Weights of a small transformer language model.
Architecture: RMSNorm before each block, rotary positions, no biases in attention or MLP, normalized queries and keys.
MLP neurons of a small language model. Each row is named by its layer, matrix (gate and up: input weights) and neuron, and shows model dimensions 16-143. Each number is 128 + 24 x the weight over its row's rms, rounded and kept within 0 to 255. A neuron's up and down rows have the sign that makes its largest values positive.
After each neuron's rows, "fires in" lists the words (lower case) most often at its 100 highest values on Wikipedia text that the model never trained on.

L3.gate281 [144 127 137 141 110 153 124 173 143 148 173 105 120 147 126 126 141 168 117 150 130 151 201 125 116 131 157  89 121 133 124 151 150 116 150 127  89 107 136 125 177 123  78 146 123 130 124 140 134 108 121 180 112 118 122 114 123 120 149 119  92 159  99 126 143 134  87 136 118 109 120 128 136 116 119 112  77 131 121 124  71 146 128 146 107 123 104 141 143 175 125 136 135 142 183 153 113 181 155  89 113 160 116 140 148 116 128 140 102  91 118 130 115 119 146 107  69 151 145 127 138 148 142 123 136 136 132 113]
L3.up281 [121 129 114 135 143 146 137 104 110 131 147 158  45 171 128 117 130 122 152 113 128 152 133 179 105 149 149 143  92 119 101 141 120 129 200 106 128 161 136 130 145 121 110 127 149 131 108 143  85 119 134 115 106 132 118  75  87 111 150 119 182 122  86 111 115 135 121 122 140  99 132 142 117 124 129 128 119 133  85 136 116 118 183 121 162 102 175 159 130 127 198 159 101  92 106 101 138 147 115 208 142 100 128 158 134 130 128 145 176 172 141 115 180 145 158 146 156  95 181  86 137 157 135 125  97 154 109 104]
fires in: "people", "only", "often", "both", "whether", "poland"

L5.gate146 [ 97 137 184 133  92 171 101 134 140 146 132 121  98 134 136 148 190 132 161 140 141 121 128 179 163 107 139 117 149 146 128 150 150 129 175 138 130 138 130  74 166 106 156 152 113 127 143 135 152 177 112 104  75 147 116 127 125 162 118 159 121 129  94 160 103 101  82 173 139 138 109 118 112 121 119 154 110  83 161 128  93 128 113 141 141 119 111 100 146 112 127  82 157 150 115 143 113 134 113 106 160 168 122 128 112 133 143 135 132 163  69 123 138 120 114 119 152 153 135 116  97 110 110 105 103 170 134 155]
L5.up146 [136  98  96 131 114 160 149 113 138 169 168 177  97 132 110 145 136 143 137  98 117 124 149 158  96 112 113 142 159 156 123 159 148 126 113 145 165 112 110 107 171 114 154 140 106 156 141 136 115  84 115 107  94 100 143 103  90 159 103 154 113 160 124 128 143 173 109 128 165 149 134 128 135 141 118 145 128 138 134 138 147 109 166 181 181 119 125 146  65 147 112 115 116 101 111 139 128 118 145 140 138 128 156 124 129  81 111 117 161 154 122 151 115 128 112 120 134 100 141 161 118 127 113 177 148 132 101 107]
fires in: "in", "of", "at", "for", "organizations"

L5.gate233 [121 154 123 104 148 113  98  94 152 135 111 137 118 119 137  78 100 141 148 153 156 171 153 142 134 109 126 113 100 144 119  87  82 111 110 125 126 129 123  99 137 125 144 137  93 137 114  89 113 120  83  95  82  83 115 152  99 115 148 102 134  61 121 116 126 152 116 112 149 112 110 111 150 124 139  97 109 135 139  96  99  76 114 159 126 135 185 113 133 154  90  97 136 147 104 117 123 119  87 149 134 139  98 152  84 156 143  69 156 115 111  80 107 132 134 142 158 105 114 116 134 163 125 138 156 119 144 109]
L5.up233 [160 166 128 152 140 102 106 112 152 155 146 147 110 155 131 111 173 119 130 129 131 172 101 135 111 124 142 178 139 117 104 117 167 113  99 140 119 135 125 103 124 125  98 101 165 100 112 102 127 137 144 184 159 137 123 125 147 148  88 117 159 114 131 120  96 151 156 141 123 115  90 127 139 149 157 146 135 110 140 176 127 115 141 120 112 118 123 128 116 123 185 162 129 115 136 153 129  90  82 122  94 124 122 143 123 110 106 122 109 106 179 175 138 110 102 169 123 115 122 132 131 114 137 106 206 139  88  80]
fires in: "a", "an", "any", "majority"

L2.gate655 [118 137  77 150 166 104  84 123 113 182 104 128 115  97 100 138 141 174 126  94 108 161 107 152 122 115 106 151 112 141 138 146 169 133 120 106  96 110 137 112 136 100 113 123 150 114 104 109 132 122 123 101  68 153  94  94 102 111 128 118 164 142 126 125 164 109 100 128 138 118  95 112 114 126 147 165 108  96 144 127 113 128 102 145 141 175 128 112 145 117 111 143 163 111 100 132 122 166 112 103 142 133 127  93  85 160 104 161 120 130 148  90 157 148 110  96 168 171 152 173 107 123 141 146 135 115 136 110]
L2.up655 [122 117 133 127 155 108 178 122 114 114 149 105 172 141 128 122 176 139 157 184 166 107 136 143 148  87 112 140 131 133 120 113 126 138 105 137 114 148 115 101 143 109 110 147 137 163 138 130  94 153 101 152 116 111 107 124 124 156 123 104 121 129 126 103 128 112 124 147 114 143 136 130  97 156 170 125 123 101  70 117 118 154 124 115 135  92 171 118 142 136 126  76 131 149 119 116 130 135 158 126 140 111 155 118 119 129 127 145 131  83 109 112 134 132 131 139  96 158 152 134 116  77  98  96 136 145 131  92]
fires in: "a", "an", "of"

L5.gate141 [140 161 131 140  91  96 144 110  80 124 116 140 151 154 149 131 103 178 150 187 185 126 124 123 124 128 139 179 129 126 111 117 152  92 122 138 128 128 134  81  81 129 152 113 107 116 138 116 166 145 125 145 109 177 148 115 124 117 126 125  99  62 138 133  83 157 117 101 137  98 137 153 136 128 135 125 119  93 156 136 116 139 112 140 102 153 148 114 105 127 148 129 141 116 101 173 151 129  92 141 156 169 125 144 111 113 147  95 165 161 149 140 132 117 126 115 141 136 141 121  96 150  96 122 125 132 142 151]
L5.up141 [171 118 125  97  65 137 132  99 133  96 132 115 141 142 123 120  84 134  98 135 159 134 144 110  98 112 162 127 110 131 110 107 141 121 132 146 107 126 158 142  99 125 170 129  75 110 111 121 104 109 131 137 103  95  88 107 139  67 146  95 119 120 133 128 125 113 119 125 101 152 157 160 104 153 132 146 115  98 113 143 112 152 148 180 129 129 170 113  96 137 124 186 172  39 111 134 103 131 164 118 162 173 126 140 102  96 141  94 174 113 139 124 115 127 130 112 164 121 128 162 102 114 136 104  99 166 140 128]
fires in: "in", "dillon", "at"

L7.gate626 [140 129 150 132 124 129 141 164 111 140 129 136 149 143  77 115 163 117 132 135 129 124 115 115 150 161 136 125 139 148 159 122 141  85 140 133  69 132 107 128 156 158 131 129 156 142 108  86  84 132 119  85  99 155 118  95 129 107 148 179 117 105 122 110 141 114 154  94 127 144 110 134 155  94 136 161 134 120 135 160 124  87 141 136 126 142 102 135 110 172 119 130 137 111 182 181 127 128 119 115 137 137 131 118 135 107 126 133 105 169 142  91 154 175 140 129  65 146  91 124 166 113 133 113 103 134 101 140]
L7.up626 [161 133 119 121 107 109 158 153 138 126 133 158 128 125 126 114 118 163 128 110 145 136 130 156 126  92 137 163 149 133 127 141 133 107  97 156 117 108 100  41 160 132 168 129 188 117  65 158  94 121  87 137 120 118 174 137 125 116 121 133 195 122 147 122 126 126 107 125 144 138 149 173 156 124 159 156 118  92 164 111 125  93 172 129 108 134 120 185 134 165 125 111 156 128 163 178 171 135 104 116 125 109 135 115  83 125 111 179 149 154 143  92 152 138 147 130 137 135 139 150 145 156 112 111 135  84 121 112]
fires in: "it", "who", "that", "he", "nordvästra"

L5.gate428 [125 148 117 130 130 141 158  83 103 112 142 134 104 153 110 153  96 194 142 143 159 108 123  90 120 118 117 120 136 152 127 118 177  97 149 112 133 108 110  71  96 128 114 103 136 111 126 110 117 151 153 156 126 140 111 163  71 133 143 131 162 127 141 146 152 175 119 107 117 102 106 100 131  87  84 135 108  79 132  96 134 121 107 126 118 150 123 126 101 147 127 125 132 138 140 159 120 158  80 109 114 127 127 161 175 148 136 172 125 196 112 148 143 147 104 115 135 147 135 137  81 109 125 108 156 152  77 108]
L5.up428 [ 99 129  99 113 124  87  80  86 129 163 108 114 141  96 142 106 160 115 133 136 126 121 108 143 110 122 136 157 102 144 113 138 135 129 149  98 140 150 130 101 131 115 123  88 166 170 153 138 146 125 109 112  73 105 126 121 160 163 127 147 126 117 113 111 163 140  73 161 109 141 168 161 150 110  97 160 114 137  97 144  91 105 113 100 127  74 115 151 178 152 129 153  99  94  97 141 110 131 105 102 105 134 133 124 110 133  72 102 152 161  88 119  94  86 125 100 155 135 152 133  95 177 103 151 156  99 131 117]
fires in: "of", "for", "nhl", "to", "incumbent", "total"

L5.gate646 [ 94 114  92 159 129 108 132 115 165 164 128  99 149 139 112 175 114  95 145 169 118 171 123 147 133 137 156 100 175 139 168 169 123 140 117 121  98 162 132 124 168  80  92 106  81 154 137 150 120  95 131  77 143 133 144 115 103 157 137 142 128 100 127 143 159 139 146 126 125 151 128 157 161 117 107  83  99 127 162 113 104 124  86 142 122  97 151  98 114 137 142 150 150 145 171 109 103 106 163 147 124 137 180  77 114 112 140 119  86 136  81 142 181 143 122 118 116 170  88 100 103 114 137 118 107 147 169 128]
L5.up646 [162  79 129 123 136 119 107 129 108 100 155 156 157 125 114 140  75 116 151 174 167 120 160 126 144 116  81 120 125 155 160 121 143 152 148 104 153 114 103 129 144  92 104  88 151 143 147  84 126 155 157 139 145 138 167 136  82 149 133 130  80 129 133 147 124 110 147 146 110 147 126 149 110 140 153 127  95 145 156 147 128 127 118 142  67 147 127 115 113 122 172 157 171 133 140  92 149 148 158 118 140 124 118 102 169 115 138 125 124 190  87 131 140 157 125 121 105  92 154 176 180 138 128 130 115 151 113 157]
fires in: "who", "that", "not", "species"

L2.gate646 [132 158 163 135 113 139 130 133 148 144 159 122 101  57 114 103 134 163 128 140 162 172 145 120 139 107  65 117 132 109 100 126 134 142 162 153 130 103 151 157 107 123 134 158 136 136 121 106 144 157 141 130  74  89 114 138 103 123  87  83  97 119 125 179 149 139 126 132  97 152 128 167 155 159 136 143 133 108  97 162 147 124 189 156  99 122 165 121 145  83  99 101 114 114 123 166  95  88 110 142 144 152 142 157 126 104 165 151 111 124 115 127 156 120 100 159 111 123 126 116 118 112 122 100 180  96 123 144]
L2.up646 [129 133 158 146 117 136 103 140 121 180 105 112  81 134 103  98 129  90  87 138 133 143  79 131 115 120 144 129 123 147 141 162 122 113 107 153 136 163  77 110 106 129 145 116 148 104 121 114 149 166 101 153 103 171 147 130 109  70 134 135 105 138 136 143 120  96 117 152 123 159 153 125 105 107 165 123 132 115 115 171 151 183 111  90 102 140 137 109 102 171  71 147 120  99 145 163 149 133  71 128 181 153 125 122 124 158 178 134  85 138 134 152  99 149 141 107 174 135 154 120 112 123 155 133 162  72 143 121]
fires in: "of", "in", "following", "same", "due"

L3.gate424 [125 114 138 125 141 152 142 140 132 124 159 144  94 162 128 103 165 109 133 133 110 108 147 133 173 113 153 130 105 112 111 101 150 125 121 114  90 112 134  98 173 115 129 113 171 152 115 119 105 128 183 140 124 106 136  62  97 109 108  88 118 106 116 135 164 121 128 148  57 128 138  99 144 120 109 128  79 155 131 125 141 117 164 134 154 129 125 102 115 142 189 161 130 103  96 160 123 146 138 138 143 160 133 160 132 108 160 123 139 126 164 109 122 129 122 104 110 133 155  91 145 156 110 119  64 111  97 124]
L3.up424 [134 138 107 131  88 136 130 169  88 144 134 129 118  92 147 104 116 141 103 122 144 141 131 118 126 132 127  92 127 133 165 121  78 101  83 125 110 136 131 106 153 140 102 138 148  84 112 122 147 120 159 149 121 140 162 113 156  63 135 105 118 128 122  93 109 137  72 163 112  96 122 145 132 134  87 129 116 138 115 156  88 104 168 142 152 173 149 145 103 149 122 163 150 181 117 102 134 135  94 128 107 142 164 145 102 110 153 109 150  99 116  90 139 177 121  85 136 159 135 112  75 131 160  84 131 112 120 122]
fires in: "all", "both", "primarily"

L2.gate211 [146 123 152 136 119 189 123 165 137 130 141 126 140 118  97 144  85 137 163 140 104 115 119 132  91 123 120  72  88 154  89 140  94 123 130 135 106 120 131 104 124  97 151 158 143 117 156 140 132 114  95 109 119 124 124  84 124  86 113  86 156 130 136 108 151 164 125 101 130 149 129 145 133 125 145 161 151 142 130 130 136  76  90 155 139  56 112 122  99 161  94  88 182 120 111 114 145 127 119 108 117 132  76 119 171 169 134 136  67 103  97 132 115 194 144 173 136 140 150  96 163 123 127 102 132 122 125 142]
L2.up211 [132 182 137 141 128 161 113 128 161 147 131 130 155  83 160  82 145 138 116 184 156 108 138 124 120 130 145  98 115 158 111 155  74 153 139 102 149 132 139 157 169 116 159  81 120 169 141 144 123 157 135 146 131 139 134 164 145 149 135 150 144 108  81 141 140 159 164 166  96 124 112 109 166 170 122 111  91 178 124 124 123 127 126  98  79 130 137 118 147  94 136 150 115 145 105 120 128 142 136 133 133 120 123 127 162 141 100 120 117 101 108 128 173 110 115 133 138 140 119 112 169 121  91 106 141 123  71 154]
fires in: "a", "no", "final", "tournament", "finals", "after"

L2.gate252 [138 120 147 150 127 115  85 111 114 138 125 137 147 126  99 146 127 108 171 172  93 127 146 161 117 115 138 103  92 118 131 193 121 120 127 137 101  74 120 108 111 114 139 168 154 119 125 150 108 154 127 133 104 153 172 146 114 132 136 131 168  98 131  73 123 129  62 172 122 123 122  99 157 110 126 137 135 169 118 144 112 100 125 113 122 134 140 123  84  94 178 138 121 151 136 117 121 155  92 115 114 106 128 126 125 139  98  96  54  84  75 108 162 126 140 175 132 137 112 111 128 109  77 160 113 119 110 149]
L2.up252 [101  73 117 125 132  73  99 135 113 114 167 129 166 161 120 124  84 144 142 113 105 114 119 155 136 113 155 114 125  77 131 153 111 115 153 151 149 150 111 172 162 114 171 133  94 148 122 178  82  82 116  97 121 145 101 136 149 178 123 149 138 109 115 101 135 114 149 117 131 107 153 102 105 141 122 141 114 180  89 149 116  72 149 162  91 161 119 116 118 142 123 139 155 132 124 156 154 138 129 117 164 105  87 150  83 169 120  71 103 139 105 122 162 157 150 197 153 136 130 106 111 165  78 142  90 121  93 149]
fires in: "championships", "tournament", "stadium", "final", "finals", "award"

L2.gate311 [147 132 125  91 120 135 125 164 145 133 140 134 132 115 122 127 106 128 101 149 109 134 139 100 167 110 156 145 118  94 141 114 159 118 109  81 143 135 124 100 118 130 143 140  76 104 138 104 144 151 111  96 130 130 143 141 143 136 113 123 118 117 142 114 128 153  77 104 161 141 118 160 161 127 187 113 119 127 107 126 114 195 103  89  84 151 120  98 148 128 163 116 157 157 150 114 146  91 124 132 117 154 141 102 113  83 156 134 153  78 130 183 121 152  80  96 114 117 159 125 100 150 140 142 136 167 103 162]
L2.up311 [ 82 162 105  90 147 118 132 136  87 136 112 110  84 143 114 122 166 140 136 151  98  94 149 164 121 128 114 115 103 110 127 173 152  90 101  97 105 101 123 115 147  91  97 112 140 144 120 130 101 184  85 136  92 134 107 133 100 171 127 127 168 100 126 105 140 154 137 147 151  85 121 153 134 105 162 113 121 142 139 158  73 151 179 158  97 146 124 120 121 156 164  88 157 132  96 136 101 108 128 131 162 191 131 145 138 110 128  81 152 160 108 166 139 150 104 111 132 140 115 111 118 173 104 127 109 111 107 107]
fires in: "for", "of"

L3.gate21 [126 144 127 184 123 172 148 115 106 154 132 148 137 111 129 111 165 131 104 137 158 122 181 140 161 117 152 104 139 156  88 106 145 107 154  95 120  89  88  69 130 125 128  87 176 110 133 123 118 148 144 133 135 124 161  95 111  99  99  98  92 109 117 117 108 108 113 150  69 133 141 112 132 127 118 111 134 109 117 126  90 149 154 109 140 168 147  87 150 148 141 183 150 170  91 128 113 131  90 148 142 119 166 111 141 148 133 125 129 113  82 138 132 126 151 109  85 162 161 132 146 104 128 135 130  98 114 114]
L3.up21 [170 146 164 188  70 131 162 138 113 107 120 153 118 132 145 148 143 130  89 158 111 131 146 152 135  87 158 131 111 109 155  76 122 132 137 120  86 125  83  99 183 125 123  86 173 131 106 120 125 130 136 130 117 113 125  85 150 133 113  96 139  96 116 106 132 120 116 137 109 104 155 142 122 149 111 128 111 157 110 138 138 141 184 111 107 115 122 108 118 117 139 178 138 179 135 152 133 156  83 115 145 134 125 108 114 135 164 134 110  62 118 120 124 153 162 136  96 117 136 121 113 142 174 139  97 100 109 143]
fires in: "between", "both", "all", "many"

L7.gate564 [108 126 118 121  76 157 137 125 176 146 113 110 122 125 129 125 152 167 146 132  98 112 108 124 107 104 107 133 120 111 137 151 149  91  77 114 100 135 163 119 142  93 166 181 114 140 164 135 126 141 156 137 133 143 131 145  66  75 114 110 145 115 126 146 130 113 112 127 152 146 109 131 133  89 106 106 144 121 108 158  87 142 124 161 121  95 138 114 116 133 134 115 122 131 147 151  89 130 115 156 128 153 125 161  86 125 119 138 145 110 115 130 122 115 108 128 115 143 110 115 103 119 129 156 179 110 118 121]
L7.up564 [136 113 149 139 164 114 146 136 148 129 103 106  95 132 125 123 179 130 114 156 149 194 129 113 106 173 200 115 173 137 113 111 151 113 109 143 103 167 122 103 140 109  95 134 126 101 137 149 111 115 137 120 123 102 114  96 132 166 112 131 118 127  93 105 103 134 110  95  92 136 140 154 156 103 123 100 129 112  83 149  98 109  91 135 132  91 146 146 167 101 126 123 143 136  82 105 149 144 177 132 147 120 114 158 134 145  73  80  95  87 140 134 132 123 112  83 126 156 143 106 143 113 136  78 136 148 137 130]
fires in: "a", "an"

L2.gate666 [168 134 157 156  93 128 144 108 136 184 127 137 109 127 129 118 178 128 111 145 121 174 125  72 148 140 142 147 108 142 113 143 106 104 124 129 105 119  91  92 148 107 140 112  98 113 127 140 153 148 112 122 107 115 109 109 138  97 126  83 148 111  68  94 120 108 102 141 132 131 101  90 137  99 106 133 138  70  79 117 131 111 117 130 144 128 117  60 111 131 134 143 109 187  89 100 150 111 150 145 112 128 131 117 136 167  98 122 121  95 133 110  83 127 151 124 134 113 150 141  92 169 100 188 143  81 129 132]
L2.up666 [127  92 113 104 136 115 141 149 113 114 145 104 137 118 147 115 162 146 169  97 152 131 174  96 102 101 141 139 129 150 117 116 125 149 123 151  86 106 133 163 163 123 146 128 133 203 133 130 130 115 117  93  98 113 106 167 114 148  98 128 148 141 112 131 140 127 157 191 134  90 114 112 123 139 116 106  92 113 100  97 176 115 141 154  88 119 122  91  95 122 109 129 123 158 170  98  95  91 132 121 184  94 146 132 158 108 118 142 119 106 129 124 119 112  93 157 129 124 147 139  97 132 129 141  97 128 122 125]
fires in: "one", "two", "three", "four"

L3.gate12 [ 97 140 139 156 128 112 146 123 155 175 115 151  85 147  90 117  95 136 120 121 115  90 146 125 108 135 132 125 108 160 170 142 183 121 113 143 114 108 143 140 142 129 103  99 112  85 109 100 131 133  81 117 131  99 115 100  89 110 148 134 136 138 118 137 120 120 119 118  94 135  93 109 121 141 159 104 148 105 143  88 150 154 161 121 119 126 131 118 165 197 152 126 133 170 138 138 139 140 146 151 114 110 101 126 109 177 149  80 118 101 118 144  95 115 139 164  98 135 103 138 136 137 103  92 140 103 101 137]
L3.up12 [168 159 148 145  73 122 166 110 139 140 123 160 110 108 159 133 128 107  72 165  96 116 130 138  89 153 101 128 142 173 141 143  94 142 132 154  99 113 142 179 156 120 137 106 132  93 121 170 100 116 183 155 134 135 108 104 159 133 111 139 137 123 160 136 128 128 120  88 137 137 108 115 111 118 133  93 143  81 172 130 117 165 118 116 109 119 112 140 110 130 154 102 128 147 152 152 161  59 149 120 147 127 133  92 126 155 104 117 137 213  56 102 118 127 130 158 121 118 111 166 156  83 130 130 113 155  95 124]
fires in: "known", "notable", "there", "noted", "success", "succeed"

L2.gate585 [ 98 131 114 149 100 120 123 150 101 133  93 128 146 102 130 159  98  95 136 127 152 122 171 116 109 132 104  87 109 117 145 146 130 146 131 193 116 146  93 134 114  98 159 106  98 159 107 124 119 124 126 112  98  90 146 132 156 140 171 160 176 149 159 106 120 123 124 133 127 105 106 131 110 114  99 105 125 140 113 129 127 121 168 157  92 137 114 132 102 157 119 133  93 150 154  82 169 129  81 174 151 149 102 127 124 172 124 145 103 152 157 146 139 126  83 182 137  80 111 164 147  79 109 168  84 148 122 131]
L2.up585 [132 109 123 143 113 126 123 126 143 203 125 140  89 130 125  98 157 139 137 146 142 153 136 142 116 110 157 126 151 136 135 193 113 117 182 148  90  97 132 168  66 146  94 106 115 128 123 149 131 105 119 117 158 137 130 139 107 123 148  91  71 111 141 128 153 115 145 165 125 148  74  88 115 141 151 150  78 136 122  94  73 148 141 109 132 123 113 119 125 118 152 167 131 113 124 126 183 114 123 125 110 133 106 140 142 128 153 127 124 182 154 135 120 179 123 123 132 140 131  99 134 149  97 114 132 136 180 138]
fires in: "film", "wrote", "directed", "song", "played", "recorded"

L5.gate434 [142 139 129  97  89 138 151 119 129 142 138 126 129 144 120 112 141 120 165 157 127 137 211 120 136 166  99 116 140 124  89 147 144 115 134 147 129  61 121  98 125 109 115 110 131 169 103 136 110 181 100 111 133 131 153 146 102 121 178 112 164 125 123 155 156 134 177 104 142 124 161 114 110 131 173 148 132 111 132 101 132 140 150 125 116 114 145  89 132 133 103 149 144 145 169 165 155 163  90 116  84 137 149 125 145 152 148 132 109 145 123 134 135 140 119 147 175 131 134 160 154 109  86 110 125 151 147 115]
L5.up434 [ 95 139 129 152 146 124 114 109  69 110 107 145 105 151  96 165  96 160 167 138 164 119 118 116 153 139  82 151  79 120 168  85 124 127 153 107 171 151 108 158 143 174 115  76 108  95  96 109 101 138 120 116 150 126  80 144  98 107 124 152 151 158 114 122  99 127 115 122 161 103 126 129 114 127 141 144 113  76 148 150 160 152 145 134 152 107 134 114 116 127 116 149 165 174 142 103 133 122 106 148 134 146 111 158 123 136 112 145 105 159 115 138 152 120 132 149  91  93 164 161  93 113 120 113 139 160 154 148]
fires in: "records", "dillon", "others", "well", "today"

L2.gate230 [148 137 119 146 160 169 118 137  91 118 159 148 131 145 148  93 149 140 137 124 144 115 104 162 106 104 145 133 101 138 102 121 104 110  90  94 160 157 148 127  87 128  80 149 105 155  92 125 164 171 117  96 129 157 124 101 114 145 170 133 111 133 126  95 108 104 116 137 139 116  88 141 137 150 104 126 136  64 101 140 128 106 159 118  98 115 149  97  99 163 129 133 118 130 133 129 118 125 118 118  96 156 118 139 109 143  61  91 100 107 139 141 166 144 151 146 107 135  91  94 102  95 145 157 142 105 143 171]
L2.up230 [127 118 167 135 100 187 155  96 114 117 139 136 145 101 108 153  99 109 102 104 138 154 143 116  78 104 121 116 138 169  88 150  82 164 114 102 131 161 129 152 124 141 112 102 150 151 121 104 157 169 124 166 180 172 120 105 151 118 127 117 105  94  97 134 145 130 131 153  87 102  94 128 124 103  76 161  94 129 104 160 157 162 125 146 174 119 152 155 128 161 136 143 105 124 173 111 145 130 142  96 113 178 159 119 124 120 132 120 107 139 138 117 138 143 167 111  94 116 103 142 130 104 124 112 105 108 137 163]
fires in: "when", "after", "which", "ensure"

L2.gate462 [ 99 111 115 102 157 159 131 102 123 115 130 131 138 132 138 117 192 152 146 109 128 150 143  84 100 134 128 149 113 113 122  97 116 131 129  78  97 148 103 170 109 135 109 130 181 113 171 136 115 141  86 129 145 146  99 116 110 103 146 133 129 133 111 153  95 102 149 124 151 143 131 113 146 116 109 152 120 123 142 144 147 153 127 156 125  97 115  89 126 149 138 101 169 114 138 130 132 121 129 127 145 187 121 158 151 151 164  96 142 144 122  91 130 112 144 132  96 115 120 136 112 134 128 121 115 105 142 122]
L2.up462 [158 183 150 172 127 119 111 167 141 149 144 117 127 100  72 119 108  82 126  98 127 158 131 103 137 182 120 140 123 133 116 187  85 151  96 124 125 160 116 117 114 132 146 121 145 162 147  81 142 103 134 109 136 131 132 146 131 133 111 142 141 120 160  74 123 129 135 150 155 119 138 102 110 128 126 132 143 125  98 164  90 167  81 124 127  86 111 113 135 132 107  97 105 114 144 149 135 120 137 123 103 179 137 174 108 119 162 134 117 115 110 140 135 154 191 148  87 103 124 152 116 101 110 161 141 142 127 116]
fires in: "after", "out", "when", "about", "bought", "without"

L4.gate121 [124  82 136 109 112 117 128 130  81 141 128 146 116 167 148  94 160 134 165 135 108 141 163 146 116 147 129 118 107 151 148 121 135 151 135 103 141 157 142  84 121  53 146 145 130 141 131 114 107 164 105 152 110 104 153 135 104 143 144 107 130 161 157 141 157  98 159 121 123 129  73 136 110 149 122 127 130 136 174 134 138 136 116 160  88 108 143 131  87 146 105 106 115 177 109  83 129 149 128 149 115 142 168 112 151 127 117 123 131 106 129 155 105 118 115  86 137 118 159 128 141 118 104 130  95  97 131 152]
L4.up121 [123 130  89 132 126  91 161 148 129 153 144 124 155 123 115 108 130 106 127 110 128 105 104 134 111 109 146 175 140 162 144 151 183 106 124  97 140 100 158 134 125 130 103 173 128 134 192 109 108 118 130 119 134 137 110 116 108 153 133 154 134 124 154 139 111 119  94 103 181 103  92 120 109 119 142 147 172 104 135 170 126 103  92 139 195 132  93 140 166  79 164 157 112 170 107 162 115 109 109 137 134 173 148 158 132 133  89 151 117 175 150 131 102 101  98 132  86 127 116 127  87 114  78 145  69 149 154 153]
fires in: "was", "based", "is", "it", "new", "queensland"

L5.gate120 [ 98 154 147 106 134 145 131 104 133 156 116 163 157 151 156 124 127 157 124 119 150 142  77 128 188  90 119 146 117 140 197 144 156 100 129 103  94 112 130 137  80 126 129 113  84 187 115 109 140 119 109 136 160 139 154 104 130 153  90 141 120 113 127  97 136 153 117 128 153  76 116 180 108  98 135 130 116 141 122 151 107 142 130 106 112  96 164  96 116 157 147 135 129 119 143 138 149 120 146 116 116 145 150 120 123 144 143 103 113 179 124  95 118 143 104  94 122 140 115 155 116 117 139 144 160 151 120 132]
L5.up120 [108 152 121 101 174  94 108 121 111 161 142 182 126 122 119 114 171 134 136 130 121 122 125 159 159  98 172 122 124 139 153 115 175 116 134 101 111 144 125 148 105 132  83 117 118 125 153 162 128 132 105  89 158  81 140  67 123 137 118 171 159 146 108 148 157 100 102 125 144 134 146 128 110 123 154 176 119 126 124 127 113 126 117 183 117 140 133 122 106 128 109  98 166 144 157 135 134 147 153 107 172 117 164 117 134  99 105 156 147 188 103 150  92  95 122 129 121 132 182 130 119 108 128 141 132 190 168 170]
fires in: "to", "for", "of", "with", "against"

L7.gate67 [117 150 122 141 148 106  66 119 155 125 125 116 120 142  91 132  98 120 160 152 116 119 138 132 148 124 153 124 155 157 126 144 140  85 110 129 131 117 132  94 119 125 129 116 158 109 142 112 113 169 123 123  98 107 141 123 127  96 149  80 147 135 136 111 151  94 110 126 147 147 186  73 155 149 112 126 117 153 122  91 124 168 141 134 159 109 157  75 122 138  97 132 170 142 106 100 151 143 117  95 119 127 144 149 106 114 107 134  98 150  84 111 122 116 132 125 104 145 164 116 122 106 119 170 151  85 116  68]
L7.up67 [133  92 127 158 125 149 178 136 117 120 115  96 148 120 141 113 106 135 153 193 142 185 163 154 176 110 172 128 153  94  94 141 141 143 117 116 130 133 111 142 114  82 156 158 128 158 107 152 110 136  99 126 167 126 124 158 114 122  78 132 134  97  80 155 128 131 166 124 141 115 146 132 163  93 109  98 122  92 140 152 111  98 133 134 127  96 118 138 115 170 132 135 106  96 124 150 149 106 106  79  99 100 102 114 168 143  95 142 126 114 160  89 111 131 104 130 148 127 117 109 116 107 132 152 126 142 121 147]
fires in: "two", "several", "three", "four", "few"

L3.gate323 [145 152 124 150 155 122 111 136 108 124 115 118 123 176 139 112 130 142 135 135  90 109 105  99 188 151  80 148 126 114 152 133 121 127 148  85 136 110 127 139 126 130 104 119 150 121  91 156 130  93 121  97 114 100 119 147 157  89 135 106 148 109 104 108 133 156 156 108 125 140 135 100 151 129 147 106 160 113 105 143 111 137 174  89 127 127 115  92 137 155  88 118 149 123  67 111 123 106  90 129  83 175 105  80  92 116  97 122  84 184  81 111 158 174 112  94 121 168 142 114 121 137 147 124 108 143 123 149]
L3.up323 [148  87 124 164 153  88  99 157 137 118  66  94 156 107 124 118 102 109 109 134 109 148 153 109 102  92 120 141 108 129 126 135 129  82 144 121 137 119 129 111  85 114 124 154  96 112 145 144 167 126 166 101 174 117 154 155 126  92 112 149 125 117 140 114 114 148 141 157 133 136 136 128 114 145 132 119 125 128 138 148  91 122 112  95 144 106 186 121 107 163 118 115 110 148 142 134 171  90 111 112  92 122 171 145 141 161 128 149 142 174 118  76 145 110 134 119 130 104 133 124 116 131 125 126 150  67  72  97]
fires in: "not", "announced", "final", "first", "singles", "home"